Part of a small language model's weights: 12 layers, 43.2M parameters.
MLP neurons of a small language model. Each row is named by its layer, matrix (down: output weights) and neuron, and shows model dimensions 341-511. Each number is 500 + 25 x the weight over its row's rms, rounded and kept within 0 to 999. Numbers have three digits each.
A block is one neuron, or neurons of one layer that tend to fire together. Before each block is what it responds to, as a language model described it from the Wikipedia text at the highest values.

Second word-piece after capital. Word-piece tokens directly after a word's first letter or short opening piece, often a capital, as in P-end-leton, g-end-er, B-e-er.
L4.down628:499496509517470547513522466506487524504464548488515490484505514472505519498548477507510513506464549509512497483462515519500519468514454528492511501477477495504482497492448535461520507483565482556557519532499462511490509506481441522525469501519555510532513535474466506505533490492470529503505490495455520514543540497519475527509524531466531411468526518516511506507517511496492509466509486479521532543510504517479508494518494506515513474533491510505505526516478491462536487509479534520444505561514557534528500499472
L4.down1431:492499511518535441488510520484505525465472507437544505524532461476495493496508496503487506476512494510496519538479497521507516515503487493527506484546545470461510516486466481519526564508517514536536511518472465528526481539489539529454516523506514443478498461496538468501474476511479478452520522490510503480501502482484499510477498516504450508502560490438482505482495469473525488491547499483512524456493528542503491460490467486460493437521533511548481471516463485492536523487469538541484468477490499500534474530506
L4.down1437:497473536478560495503511518488506510496444481501488484488514506525478527554499544513512506429514552538518529516480439491482506487449503518450515467511506484522502445491536511475502474467505488502541520532475504517513503484463506541488505425457478498511535454487484480452511472472502533488506490501521499514516462558463477493504523503527465466512511494496469500517498520525517486510462517498505486493526491499471538513501493519474519536540514530497506560506530522465460516486507513467508479521532480524532544480477
L4.down1489:532515512503509511512515517530497501492538509524559498518471467529513504488517485510511473486485483520514486458525502536510488485461517498503495476482483498533450510500511517460480474511486527522496490529491537492566484537516487504470497485495469516456452533479511508503563466515511518481531470463501530522509537513494472505411531457521498513524521546518501499476488502527488493485499491488529487494531528534532499486463504495539482470458502497556535527470521483521498517480481517504489449498541521537533539466515

Section-heading closing markers. Closing == or === after Wikipedia section titles like ==Career==, ==Reception==, ===Accolades===, and occasionally the final piece of a mid-word name.
L5.down539:490479516494513498304482477484491492444492467488505501501524530497471524487494515511518499506482525523512502500513500464497511518495522515505472490503507493522493475507465512477487507508503516538525471526477625496476422513527472543527496522523525476493477506563531483507499492488493489469487528553523519487486472548489496489463481502511493506514474520516518525478497499488517488494525472508513496527475504487493497508495493496493503512512481459503506493522498483506532491502491511497503490479455491547503479504517
L5.down736:488476485480479514449534513491509479521505527538498497491487505566514481504486483463494511517536516514494533494478487484511493512493518508498444473522474497507493478525547507562479467472500500501555464541482492480519490509454540534506493477464502486541489480518529504562525490502465509514543528497552519516535517500511485505531531466469507533504500530541488519492511480520502520495484483477502530508474473501454525496509507485525524497480495480494482478473490482517514475489531525570506476524506530508492516446488
L5.down1001:535470556506487460487487511528502497492523505466519512466487478497507511549505484534566502498485482506509516525483531523485506473509475518504470474533446528516474476453466528509495500530457509522472511466482471495516502540502506491556476505513495549489542488481496501516502483522491520486500527493528504509533500491493506555465514523491504505502517502526510535497500518487537488498510507450513473508520514488509525487524520456478488483479529479522510479544519495506520491538447503506529507476536504498520513517495
L5.down1353:483522483521518501446539505568485520511491526494530539504447542492538539484540467536531549540512517467498554518546512518482546533511496486555489455471524507513534521520483515500496531502487495489512508487508481442463488526498536508499500525514508483506499499474513486506497495477461528512486517501533502549564531518522499493517504472494493500503480490485489499511468530501520473528526498532485484487492540496501459506495492534564496468537495499495477510524532488502511539500513492497503470493472470509522462510512

Name-part starts. First capitalized word-piece of a surname or second name word after a first name, mostly in lists and tables, as in Fred Lipsius, Dolph Lundgren, Donegal Celtic.
L4.down389:487472497475498532485481517518522491457495501495482503478457510454530516496477521513482458473538497510521492490506487551528474516479524497518469530494535500519483491465520481520547498476515472510489486539516497513476494519497499472493478470519488512506504509498512525501480482496514479404498500553489508502528474530474521486496542538477466491550484509482505488506510540481497519536509531527497491503523484470475482496498486486493498532493585476554491506542500477549459507517540470477462485534495519524538474507496
L4.down953:510509516539496515490536500500510472498497504515512475502472514444518531497494517502448484509446502470485492481487485534491466487504519503526470468517468516501506492496442502489525487490481482487514481495511475529454484485538509439491475498483495454483512521536492507530518509515502514470499498512464470525492545486513489447479499508519492547511519526473527513495502507485495478522488493498515456530500509484489490537528492497527514534550558498441487537545500493520448520484507515504516552514442500499519489528523
L4.down1104:481539485522498499521501511501464509484516474520474533483474505521499480551550487501502475503491505468474517504481517504522524488519506536567499534491450481466448502532526477486516496487515505541489494505493483518487500464513555535472515552519526494489480539505465535475495516501456543467466456495471497546479478523599545513499512540487472503509492538509498529460484505502489496519563489540459527493530495470505525514486482526530516520454488560538471477463496488533466508514470533531530521520531523478495495456480
L4.down1371:536530492482497502517528489490518524498487484515481476527530509529511481528509482535489480543507494494436482517516547492515501516498521510468501477520484478484517450504533506488504504501529505508532498484553504518512468490518535502495508537496499511480532466546493527528508486505487510492470525473519518527544495505486485489503567470492498505479518522519458479514494518494563502501480552504505516538486542501481536550487491487489485486497488521480531465495545476502470477501513512463465499532536474575518520472487

Prenominal adjective endings. Final token of an adjective or participle placed before a noun, often after the/a/'s, e.g. unreleased, only, renowned, peaceful.
L4.down624:512504491468494487491510448526457496522492457562461516497475519526497540489494508474458504521486477480458491503529497500536478523522476498413468512490494518487455483489590517527503497496525463547533490472515521498524471470468529490519495525499516531502515506555511487506522495529448485526499520488477461502498538520490473515532520524461476489453502501543517570514531532481482502499462518490458518486478503517526491503485527485520518516519499461494534492504484511525497488478526476488526493523474504499451495491474
L4.down1053:468527472514532523445531472489474494499483456509495487504466511485417500533510524453457520544525492494494489504513530487526533495524507509432480530449478517542483492500496496517456484454517468501543496478543501496506471471511518440485515499539482514518514521533506532521468502495482511507509494540542515502501514512518554492534489532454474490479485491522510565446510486483472494475463484477510531484452538523534500518532525498521471504511483515492490530466525478501497490498554511515480518520472496485479512481484
L4.down1486:510510452485542522506535458509509505493495478485501485522490497506518514530494549518491487526451467507453474533481526538509509511516485474499483465462485510518503507509514522519525518480454513490494512489509443519485480516539492468515512493496535470534531497522518502510444521513444497484488525501490479445486454503455506510494568477478460451513476475537522525493493482495474509496520564509483471502495493494498526460480524436519487535538511435488496481478507504456476502515516441473511466532536494506523496473503
L4.down1559:508560524541531547471494507495505503489482477472468504496448501497514475477439502463447499554560506458485512473526539498501525492523499507485483531485482493535521533494537529483478490493554450482484469499549502523518508505492520452546505540502475496491528511523456475487501532521481491507543504512474489508474516526495429509496497477483508469512490505548514559459518498447528504517464481469482523537480488493503507539522505523519502513484440510513516481473507483515499530462518525497499484522472506475480509478497

Name starts in lists. First word-piece of a name or table cell in structured lists: species epithets after a genus (E. cinerea, Fusarium scirpi), surnames, numbers after |.
L8.down426:483486476523481453513497470506521519505493473492492507515497519492541500443505494480497529542465481517480496490530472466479537529469488531521508465494457500519517515481528535482459517473515533472526515499547521491520515533488464490485477497487505454520469511471513511477540488498495485545514491474478507469504535493512527465475576552513478567474514510501496476480479463506520492555504499522516543506499485491543519467517488547483486536489510545501517511481472491500518525539474507501519470464548529539475524514479

Action/role heads expecting object. Tokens ending a transitive action or role word just before its object, such as of after creation, director, discovery, or endings like construct-ing, critic-ized.
L4.down251:496502473441490487486528486486492546517487531469478482530550475523487478497506526533502488499506527492508469537507480512490505514483485503504543504520466488478501469501495520518508479486572496523505517497523545534492500468513477478461464422486478500505498492503489528487473493500504502485525527513515523522528480475472567550517452513512525502523495488505495464509526458463520566462494517512503505472502480496466524499459510528508479470489537529523482539482518482497527489521488497501527480485482522532502520508493
L4.down621:505538495480530483529509490515490481463520524510479507534462490511486535523506513495516501501527494515526499474499507448521456475519499450518478485499455506496489513495545504506518520508491476491504469478460527474493478476524493549495496455472503480502493508510462494455498506522511473483456461483530491505481523489529488466494442509527511493495481526471519492555524513500505502442536473511456485463481495463450484499517507521472482513499502504513507500497468516551499517490473514513464516519472481507508439486493
L4.down816:507553495492499531498471512458466492482531486513467508511474470520478493482490482488501488488475497505528481514509489492492505519505495466523457491494465476525499502544486495544482471482486548553458474446508520478512502488534458493499472477467517478502515500464459538467525542497458515532563503498501468497526477528511475525523478482530507515482529483475530533486499525515486513489469486499483541483491486432493477495515499460486477551539515498431449503449485510522517476528482513517472479514456525502499420508465
L4.down832:500433489526490501463520467500461475463472525534506466510479529524471469482530543509517536467525484504517529487559524508568542486454465507503494525458486453529515513503467474488552467526435511551538503510495506484475474522505446481532494555489547509465526547522514519478535483511489464531480530504477451524454485531480432487557503482528539538489461505477542494520499536529483509530504504493462475474516524494488522468546541516496529477515503511532481547498516497479486496499500519550492468537493490523504526531464

Surname start after first name. First token of a person's surname right after a given name or initial, in credits, tables and lists, e.g. Hollingshead, Harman, Johnson.
L8.down534:489491471486535483459504465484482515522492510467481517490519516495520471491518512457499510504455442506481470494518519526525506503497473534513514520528517463531474507505486511516484486482495515490497499473515519479484474499499488505514489498525491470498548468521518507521501466467469499448488530471518494447475518490528483525509502526547513477494527486497513495497496497507485487483506476486520471532536482458505501468503520464462476497513477484534499537523505508485540546461496460493515454501464495520459508471503

Personal possessives, fixed phrases. Possessives and their following words about a person's family, school or work (his, 's, her, close friend, primary school), plus predictable phrase completions like "65 years of age or older" and "day-to-day".
L8.down996:488480490483438483536506563470513485515511458459525501557503488497460496482483548517479447511504511529542527505474524500518538516521540478491536493527486507501495500509497491470495496496488509495518515506538523548514508503551526508525492473508497472495527519521446486536518477475488426504514514536498471500538518526460458527516543537494534497464497535485535499470530488537486521506538492502509499428501513499505510506505489486509490469518523502474543501556490497512488452535496536529512500497489534484518482473464

Section heading close. Closing == or === markers ending Wikipedia section headings such as ==Life==, == Career ==, ===Accolades===, plus the line break right after them.
L4.down561:515501515513511494525562535513512500516486505514487511496490489487564534472501507536467536530508469465435502515502511515490523469489485538502499460527487486456521454493461507529482520554506522480496525518500489489513515504510525559484516510512537531537548460489548477467469526488503486503479494482474521528489487458477502517509540507495493484534498533511494582487503508487474527481504514501551514472535523501511463523467507516491498475507487536494487512512511477500498476516471536500537513484516483486471514483472
L4.down786:487472488510550498489474507536510471493511513531501501484522422509481480542540483511519481536495499556486537483506505484505499542517522497516533444489500504489481474499509511503510483487490523512466504492495509504489521529485515474530519467453522529473522505485561538533472470471488491499489537480505454476533514465526548483509568529546497532491506483541488529473483523485511495525526466509505515509524490503505511503504543506459495492446486511515560537488556552487504512531515480519517493532519502463470502517504
L4.down1875:500471472498557466486462496502510490499499544544516509498457480498491498473520514522504522474530507449496487469516466516509507505528502462477502501538500531522500480506475461524530531514474486509496483486472543512511503478490516515512506489497514475529548480466529520545481505498528508516503540515531522483478537505495478489520496539446496494481493469468468480485509477487503516527498518552525479495501508495485531526528504486506506458545535530500495485522534523512524467462463504484539516502484470507475485534498
L4.down1904:546499470544494517495507496494495479443520479539508476510548522517481518537505478493539507466469506512525482525486518492529506491421490463492448490461497523495510494501538472495479506476426507527469505492472493497497514494492518531511449522518481510533473535536473484549524512536487484459520496482496488500493489499495535513505491536505483547530484522540496445500553519537500514493471472516475516527480490548519506523486463493489519491493530539489488539570469509508518505514479502470511463542484500529486523463532

Mid-word fragment after P. Word-internal fragment tokens just after a short opening piece, especially P/p, cont, int, em: P-e-ople, int-end-ed, cont-ra-ctor.
L5.down27:492481526538509516509499503483509505473453456518484506505506474493516518503509468509492495450478504536520521525504500489494495496477513479501526457501498506478487492490488535487484487502515509480515471514490529489498491517520495497515443491535480491517495515499532450502497496484510474484507466513449492469534483527504511531486521485509482498505509469511459458474528498493509520506459489428502526482507474462474493493491465489524498503489480488523544502527511534523473465486495505530474531479509488481517501446503
L5.down458:490486477484479458494481464489508509519464482492506494518482502524501496479455510454515492452474525547524528484482459489530503521476458551508545500519499491454514470492462484537531526456493490469527486513510481479537515484505507491494472440521512486449476530510512476519494505548488469428521499464496502506475478517480505501512491495481494563535483553509494456485488490492520511450438526533513518497467506474493469484498494534456487437515500483553500580493499521501543508483528529496510516458484475518527483479500
L5.down1088:528468507533483491502485508497497453455486489489505504506500437500519544492477515505475505550488529483525470511528497466504519520519464464540526528508517514493520529535485558486496523515459512526514469497486466487489488501523465521523486506466509531528488473495432489497472501482523508516494504470510530493501509483476482518499489531531466502519496479518559491477500484511501513469463548527501479494462514503448490488488505494521507539522511501529481498485510482485496478518490508491503488477484472535463487476503
L5.down2040:543550498443521468467502478503474518542485500509486500502501515470530478495461490501485496506452504508508480495505495534529495487501500503507528471540504499451483512488486494466499498494537477500508483511521489475501505483538463523493523487504465477479483489474513488555526498497534517468490493499442478510566468473515504506501553459492474478506510517521474479501517496520526475485495502468516534501532518509466493526531504494505486467511447479504514527499531499518456532520488523526551531503509513489540445456513

Taxonomic name pieces. Word-piece endings or initials inside Latin genus and species names in taxonomy lists, such as Ptychad-ena, C., Diadoph-is; also fragments of other proper names such as Gl-oria and Hung-arian.
L5.down1677:441466548474484491532520544500508504517532526489526527485543489471498487476488493523511534495519498486522514531526481540509478496481528484484484530492512521530512478427491527533505488487487502492515494526518489492542547500493463515489515488455513518537498508474500472496513530481517509462486537539542496519494509514492504501574484476464505486503488514510500527476482473509525499471449470507476479525459498480511506519476519465496509501518516499494507492496513463502489487549487491524529520528485524512527540504494
L5.down1739:502494529463519472448444529471508512526487519505509499502482494489457523518493501516500513488525498527502475494528514477469472499496481489487538526489497505546501507492519501457455493505451502543486497538492561515502488499504449452482514515508504486508512523524512517492497452493505552507480501454545487458523480516483512493521508481512523531506498490513450495510479494484518494525543493474490469499483450516459489491490499485490478433488521518486481491526491480536452524441499508512507517472487477510502509474536
L5.down1899:518487473442504496512497489463472506488493488517505458506504540531508514487518507478499479480511533539519505489457503522478479527527472465472507537520506527506517516456531515500539470474495510477507497484491523532518508547498531488466508459540502506502492505533496483514478510506512469465489494460555532510494505527501470572534525521461484497505531492522522516500507478509499466458498499490513544547481496494464521483516504476505531516547483504491492488512474496529495516496512491505577480516514468489510496531488
L5.down1977:534478483495488482526522483454495481532450498478521501528527531427482485495526474511505499494458466529455487503482450482498521471491519505484497473496486496490518513472529499497485495499485499488480550532540475451514522526484497467476516532521453441496469533511489507480532478499501467506472505532493525512500475506498521476500557476502473534556457533522537471494482485480519491481485528492484524479482502515511488523486516507474501532518496513530524452542476463469523547485513455521494535481453490493521472486517

Mid-word syllable fragments. Short two- or three-letter pieces in the middle of long words split into several tokens, e.g. symp-at-hetic, cor-on-er, Alf-on-so, cyt-ok-ine.
L8.down1717:499482470481502532504498492481489514487554470515470503454494536509517549493524491518520513518491549516490487512507521522480497454500446539515505486507455518509525482471484517473524507486491500535519494499496516482521520509529554454479463511502473450537475516491510537522434515482494491465497529539497499508502489491465476519508543486512508465456470531535445521497466517506509491575541489536486504509483508478482519495484483437502525554483458527498484533540564497488503525503485539498500492502540497498514505485539

Object after judgment verbs. First token of the object or clause right after verbs of judging, reporting or persuading, e.g. calling it, viewed it as, convinced them, thinks he.
L5.down94:517536487513476488472502486490522475511523471518490513481523526536502478485524493554469517501536498525480509491489490515518530449529537474524495551496503493505543554517497499479515519478495556495489500520524450473452493501532538487525512536519448478512461484521450513535499476488535492494561483475488514521507529508518493487538454517522474488534460494503513507500485495480510474499465488526538491464519477495459503478478505485534529515496498503509530504481508503491476485474485478542525513516460459516534531499483
L5.down122:519520461532532484500491507493487475544498522458461522517505480467474528481490455504513469496501513501501503520529523507475481502484508495493446491514517523540499468492507508504473498531468481474496516503526504530485486463465546526532466517506457471538517489536538491505521472517508467544470525528532494507471479511529500486441509499485496496513454512490502464510493526506466480489503507507518510526535477518491471469518464498522494475455526492468553527552456499501461492492484477516503462455478500522518518462476
L5.down241:501494459497498503520450523466526506519486524509492505534487505514472469466507491517483512501494510545521506483547496504468483489491533490496464496529523521462495468535499516502473471525495479521497518516471497542461533471559532494500499476496469503465495526466507476468527482524475504453499555464518475531473497506500493477501524466483527513557512518513492457477476497468489521469510544502504510511537536476498470503512536480478500507518478517440465470551454547496482523523516532475480471523544501536493533484528
L5.down1944:467513490529492519470491510489493467488488482520515522509514474441482517474435506513498491477495505531483531491523497489534486531504502525508477537507482515517474486515440490509481495540462472498499492533522512528531546525475485498538517543512543510494518525567486490523502462456518529487497498452509508470497489499509504474476524521528511554517514525493533501505480528529498428508482515534511498525481501480480547454508552487503514536524466462515526487519568453513517563475480455507476495504515548521515540485507

Surname start after first name. Mostly the first piece of a surname right after a first name, as in Keith L(amb), John L(ister) or Peter F(rampton), plus mid-word pieces like Tim-b-ers and scattered numeric cells in pipe-delimited tables.
L5.down368:494487449504484516450510493512496489512461506456474521519492501500518505499507519500495502512513492529471493463529518528511482535476516493472501562532539516502480463506450532500517507502505552480486530517477559516494500485511500465519509495505489496454539472508511495500519463522497498431496486489501481485453486506505525485511541500518457489481493525491498438515486495499505542508548504512495501482494513475502511442509503430454506527499492485512494498527472467556525501489540498517523486552515543529445502518493
L5.down804:487497510442457529527520488489515474483509505508482454494496483511487504503541490485483516490488483472523486503504478534487495532480485470490476522529486558488458516522502478461498495520531502511527500529479498507492512512502545524529461487534489500500476526502510520507540499535539484522487488463530491428504516481508488483504497450491477461465487506494505493524457523466477500521545478510515542496450493499500542508517537506444500479495469483503528530470480511521496494483473508528491514497513442493499489478520
L5.down1138:524485482481457491451496556540500478498500488478480515534527524477498458520482489516508496488535495510547468512551491499510494501488470513472526509493446489522504513532567483454479477533466476492457537511493509503495471509509518477521494470508489524500478488529506553506504462459511500461490489488531478523466516494531481483512499505526453488539490529506493462504487510511454500518515499508531513466448512506475482528524498487466513510507498504468523511488525521533452495506447529480492492462475523507547468462512
L5.down1718:515502439511468553557488521477515501488471496485503519529518469455475494481499502520476492514525514479506499477498499503491522528521532456524510470511490462485505490550509509518501490482487488497519443489535485540442507523471500514504504499510477517527479509503502505481510451498490468495518505505485520450470553484504497503466541505472499451529474523491486459476544509515470474546511542543527483484492496500499461467488462541537513516466465501498465499525519541481457530495482503496516484497483522510487502531520

Inside possessive noun phrases. Word after a possessive (his, her, its, their, 's), e.g. adjectives like older, late, original, new, or of after the head noun.
L5.down21:498522473501511514475517492531453447540459490523471488501472465502505498513553491505490485527504515477518523491495488514523485500493505500450491502451477517503482521546502552496533469508451498481502496478494494503495509492466506509521485521514529469483509497472532488467490499528503504483487496499446486501486543490517510505529454507515533495493515524535499490551460499499486464494494461527451516503519516509488492498578446509471528515495468452487476553475495544497503467471481510563511566547518508515506474540450
L5.down267:524489462533503490518490503458509469459497500496436455503503503493504531487462540503486469540480497496446473496451489497483480488487452530478503534538493488463512546503503482500488542482481529537509514469521540501473515510473491485524487527527520467513505482472478543465501548463455472453456490513500459478537506457493555522516480467475516486543494478489545479502508519501481484564508500455544528530521508548543505474465506487489504519481483474507499519528482473498509483483490475541480447497479474495500526511482
L5.down760:514496445495451520503485471476519468484518510527512469472495490472505510485513504524539509486485496471489507491517473509527459474458492514465496479477512532534504490501495473489511512537550534526513512478485490479481502477553473488532540546468520494522513501497488510491521504508488516549517501525537471514510476523462506481488484501493460490518499494492498494448485462503489498503479534510517503585483493558481550471516499498515488499520547501519486509485467440526502480444529486483500464479510475504526536438502
L5.down1144:539468518515496509503453491487544538457496471468513475490471474517443499515475503502482516532505465544540503469509566511501520512521521468500459558494477536524477547503506508488493488479473566541504484520501500483488543487489486445495463528504498491530496466462527515527509537518454497475515508481502542502539527515471548517504492493517492485528514502485509505501521489494530526477489449470508525452525507556501496487490514495486440455468539466471498497489456486491504499517494484497512490469471520508498476515520

Final piece of names. Word-final subword piece that completes a multi-token name, mostly Latin taxonomic names in taxoboxes (peterstevens-ii, Diadoph-is, cinere-a), also foreign personal and place names.
L4.down42:482516436502444523493515531517503483477512478540477438524508481529467467505536507514458520516500461508486503513495530511502495483513550545499505476500443544520488504538460513498495481511506493525513477511501449500521496497510483473454476498517493489500474511511491509488525454514484516532507519526510469492475488516503534471540492480481482459466481469490515539482489540498513465506475500503469506493498460500474481516515481559546467487494451504425503488470473507526490503472480453509507530553501527491530558488486
L4.down264:492451483464477545475460521497512472480517512505487523474526504518525495475487551500501522474474519446476520482494506509480464496512515502492467492498524509511477561491510521535504541518530505521495504509474455462523534521472494542504469517455544492497517505476516525501496483477529543508523513527535493541504489537483554533544482491464462495487509468564471528497505479531526498520461506530565474484495454519476495499490469498505522471487520462488540502486486471465512502503471492510530500522491488505490544486543
L4.down1659:491494466468488452546519489496473538504465488481480530436517500509517489478528566450468527500485493478490501516481508482535461473480498503530488518502452491543516504483535493524524523519543519522527468504540489501487533492505510500477464505542480514518480502479502496476475490540463441483454495507494488506491480511512472536532479497498504484503494523494496533515481506504507500457487504481526512510525510469530514502465525509459514502530504503473487516491493541496543538501472489449532531462479552498486510530513
L4.down1933:458491495510508449521512545486493495536507504471545519513475498475476512510522549518480477515528529448493481506515495505508508468504483439464483530506509475476463479508476491531471486525516509528507502501480513496491505474474464515516514450462527486558474513473529509507517500496490492535518520479510508501514506476498463471478527513526514444490474539523508492523534520494493499483461546525546545532505506475528487495500564491550515508483470494519513467549560561523502504519443495501504510487518474510451486552477

Verb right after subject. Main verb or auxiliary directly after a sentence's subject, often a name opening a paragraph, e.g. Donovan has, Weber argues, Noddy starts.
L8.down1681:482493486553430522479514502499482514512503489493499492453556513505467496533518540495526487465462511467522503511487474483509467497513495528481528530488549478490501501444510509504515504507540541458507476508469492529452528504510500474532496513489512511527473510490496498532504488461518512490517464495475496490486542490533526538534511513510496503493486539497459535517536494458512528546494502566497486519491476495471463526511517500466518472496531500485520454519535474460483497509514500488538535513499485470510475466485

Reporting/speech verbs. Verb tokens right after a named subject that report speech or writing, such as wrote, stated, saying, comments, plus split verb starts (s-ay, s-end).
L8.down732:508543468518501503533471517457465510455476549501489492536536471437529532532507509510485529500498510508464533507495472548457522490488505489510500564539511503502478491506504507464500511478490476480514521541478485572516500499480522523486465522446481538465518490494467535478522525497540476470458504502577512517496484478461461535541479475483493490478492498549444485540475458506463502506506531480470501503480471555508526464517540540514499520504506502483503499492512500519498495502463521495488508467478460478534520510450

Mid-word subword fragments. Short word-piece tokens inside a longer split-up word, where the earlier pieces already fix the word, such as sim-p-le, int-end-ed, fram-ew-ork, s-pl-it.
L4.down61:435491538523501498431514517494486498504563559456502495548497474480477491502515503526500487508481517436498485486519501510498493460487468458506520469490471481488519547515457504502474493528504486495506512508475491498471530510521469484487488496514508484526479501493473540534504470549509513497459467503500492500509502454477480453519534519484523466459458504491494489464523502505514544484474512540487503518499462472497471475486570512517474529558477496487485534510484500530500524500480511502480515466507527473512435532488
L4.down902:478497507509522494473492490510533485492474453491522497505505439493489520499499507469553478507474493507523509447507537482488500507490498471481521475499459516463519506472481507535484472513459545477475506475532458493500475485495493476493517474469488506493475526505471517501496482550524454514474485476498534490500503512500495526543569489504506441529468506493492497488498485532501518506516485483467483504520514520482503516504519475469488481491501522514493563508485495528496453519481462519511488530488500493513529491485
L4.down1257:491510518486520483483523524485509495465462517444460516481471509466487491486501494533477490487483515495553486499470464507462471475537516475463561511523532466471532456489524452495500515471486512516510508520491522479525518530486505498508503462504538517494530477478521472530495497512486514473523547482501491472494497531481479493526562519476512482493503488490527469474461540489497509547470518484527471502485480508466480478578509511488534489525526543474544530501516483512477500478487525559486489522481441501465484498483
L4.down1985:503531505480493485540498455513553509472532510515515530504509520479465535499443515497468452529454512536487540460478480556472422523518529485468553507497515504463501472509487493506476502530503480551468504513488435491515513511543504454502499469476514502520487494496514488510512491530541484481507516546527530504507510469445517439507510460481493479520493507478466463502535496520493500489529465462513510572512494496520526505497499488449502474479527479473482537550477511495528529505485462485484474501494468509541478473464

Wikipedia section-heading words. Final word or word piece of a Wikipedia section heading between == marks, e.g. Early life and education, Critical reception, Personnel.
L8.down241:540449495536478521481507478493518497466502441469522498460499528520473483463535498525478457464516463543480535435509536460508546479506468523504497450453483508505511500511532531554515488521534504479452509479474497521478524499519538515490514496549498491499502536489461524487478497528479505504495515504539458464470489535435485512521549510478489526518499490541480476531463511501540484480518510492534511508505465486496485454539488508503499565482507515522486570513491476471513496515452523447535498443455455520503487535520

Mid-word pieces and function words. Interior subword pieces of long technical words (hep-to-xide, thermod-yn-amics, s-ed-iment) and connective function words mid-clause (of, to, by, can, could).
L8.down1236:498511443469569496473497511438511435502533474480494463472517510485477504472512489486490518484457532478526472505460473498515495516497532503508466497537493479520509537501538514463536505485489512495516510537562511499465515507519516478493528506505502461501494525490484519530509459478489488509523461510487517484530475488530538517519571527498483488464446519513463498501426513507550464511528525529494575465487495511524518530527506475519497485523489494484522505483520540521498502483495537503479545513476498522474476487499

Complement after speech verbs. The word opening a reported clause or object right after a verb of saying, thinking or realizing, mostly "that" (argues that, realizes that, spoke of).
L4.down323:477496536512548515404505476502528470483501468514507509503501533535517494476490525462492488540493488510508468506497474505509554516495494484496482496533505498508490498464480491469505510500458462504467523492496595514459504555482479517494497499484492516502484502509501490529522451478484531462520500491558514477508512512497514464473463462544504515471454480503492495514484515493489492517517530492531536464492495507535513512493473509530529472514468506515530466499483521505450494471512505478516514499478509558498515519491
L4.down392:502487512497504428469511488488504501510503506505572516502515519438502536463527470499524510521479450498508523468504516467488485513464502538504481487487507516463483496502534465528526458504452459508527527525470525485507538478483530505532501467506492481549510546498503501548514501524503492466483488501543504469472491494540518503435466470490556509472489543494490518451481523518510498442500511498479502508530493524519522499540487534499499471486529506474541481500468478536457445517502532512483512428480541500485518513479
L4.down627:516491489502515519488494499497485483515475485522548478477512530495493511559499517507514500488525539506560505498436477486555510468508521509493476504467514554540470510494484499534489491495461480527531491473453513514507519454543497508467502508532529475503476480519541505571497558526488488487538514500480478538487511481518482468522475515490491520500463527487515477475496548542486498493471487507488530484504491458492510494504526520518527543478469477497487481497475498485492472490494471488496491533471534486467514489518
L4.down1127:541525487504498504509431475484538510499493547503548502472524553513502502482530455504479475496493519453527465502467497481531511492551459462506512563478496486492452512504472530526519515504480496505558532485500536472475491497496466501488538540511484475521504515476478499525502495490530535519572511466473454503498503505465494523512487475471497503463468507507537491498514517511477549488475482483521479463494531502518497464521541494527528538510491495482465503482471511535535511477458498530482442486464475548524536461481

Attribution verbs and table separators. Reporting verbs after a named critic or scholar in reviews and commentary (wrote, described, notes, comments that), plus pipe separators after numbers in sports and results tables.
L5.down851:521489495514500511531483490500478495521531520535500499481506473499516462465527478531462501508535492523523494523458471507476536511461550514550503481482501513502480550500531509512511466511469511454528503495471463441478497508491499527545536484500550502518439464479463479501537491480520518499502481450543445511467476495488480475524535467500499479512484495493510498506442513481516474484495511508486481576526467486449514480519514491507504525480476473485490470548473483480566507512475476528516515506509473508462545490477
L5.down1292:542541473512475479494477534467453487543447520517538441458454497525567465436484465499487545491467498538456552479506465532471480533492456500511478470505491519500482468503522495446495466493513505518439480489484521467541479544513488516470489490482529472502538481470490530517466498521505510487512515504511426504497464512504482481514531505520533486515437485487548505498522532518527500494479488507536476477492491512482455507472526499510447475483485479497508497521513507510476482457504501502500528494497505491469513506441
L5.down1436:490466481535498451461483547509491480512547545510513487474500498501453533504471501456540506463525495522495495486538478535505512547551499466504531535498526560498498495501475486469495510480499500483566529449519515449486500521469470541533509540470497449486483528489516488495556483525495508445532483496511498480467496490517542485552555496509505494500500469512503480504491522475518474496497503515486518504499468504493511490529496493512540520494496517493494470515524453489521482524536492521525537485518451504458469493503
L5.down1786:494476522488518486504503495517545510500519480502546506493490512473522529478484490526502527538483484516513489516494468523463464484505478464496492498514524563490485506484484516475462526552538496461559475522528482475436475537536494503481473509533525468517480481501466492476481470515484497493536499454507507439455483514499514517502549493476493508480484493470482469467467539467528503543470490471468499541468516490519491493531536479563476483524500501503464468546497520501487501516500515526475489515490454524501497514500

Mid-word subword pieces. Interior fragments of longer words split into several tokens, often Greek-derived technical terms: psych-i-atrist, plenip-ot-entiary, elect-ron, met-am-orphosis.
L5.down1095:517480515472524490509502502454559510539482504480480497506510486539462523467519482554460531482492521491517489523496513531511471452533484592514550488511472491517526509519478494465538506535500464526484471537539515505503516501526480453489557489503509491535513504457532486516531512496526455532507478504503510531529499492494510455433524492507501494507526516517477498496479480454541535545475482476478529455509481497499510486518518512499494498485511484481571503486512473521462487479461533523520539504490476503505462514483
L5.down1139:529499529457483437481479531525492494467435496528523531500486503485494483493519501529485504473469476488496532471500447469437505493496493525466489503478497496526516493507524489467483493506477519517497488523472529510470493491534473456498516506508497497495516482494543435525536518496483513491500496509469491467523509440517490465414513560477521471505465511565482517480498474487510492519485496537522522555497490539524487487485507490549489456517530562554557504499519479460509528486494537504521502451531477518498490515486
L5.down1480:528528497496567474514470501510495471476511494482501495526505507516509516518492518515517509505498555510508453506514518513503491465482489456568539474498509491494481506529472525477494565542501475505453489487532504531512475495499484489521494511478498496515488544478508484529469480467486475472491488512475480478539481518517520519473506472530470488441517520504512502462502490470552471509483499525434495528462476475504500489486527495514498524494454471493494507515459477525487483515448519477506483516481471513515540481501
L5.down1619:536495489472534478495496505485506550563516473537487491514470508473471521488468487506496498483498561491504541496467514483524503480444523540497501520524509540509456519493555561523475460541506519497524546533483506478522479505504549530450534536486512542493517487558519499467503538497485529527517473511481518520536534506525507510492532508476533467524449453491468517512514517511501501488478497516504521490484486501468478492508443451479495528503439485499523531486551520463510487513527483488557508526480473472490489479511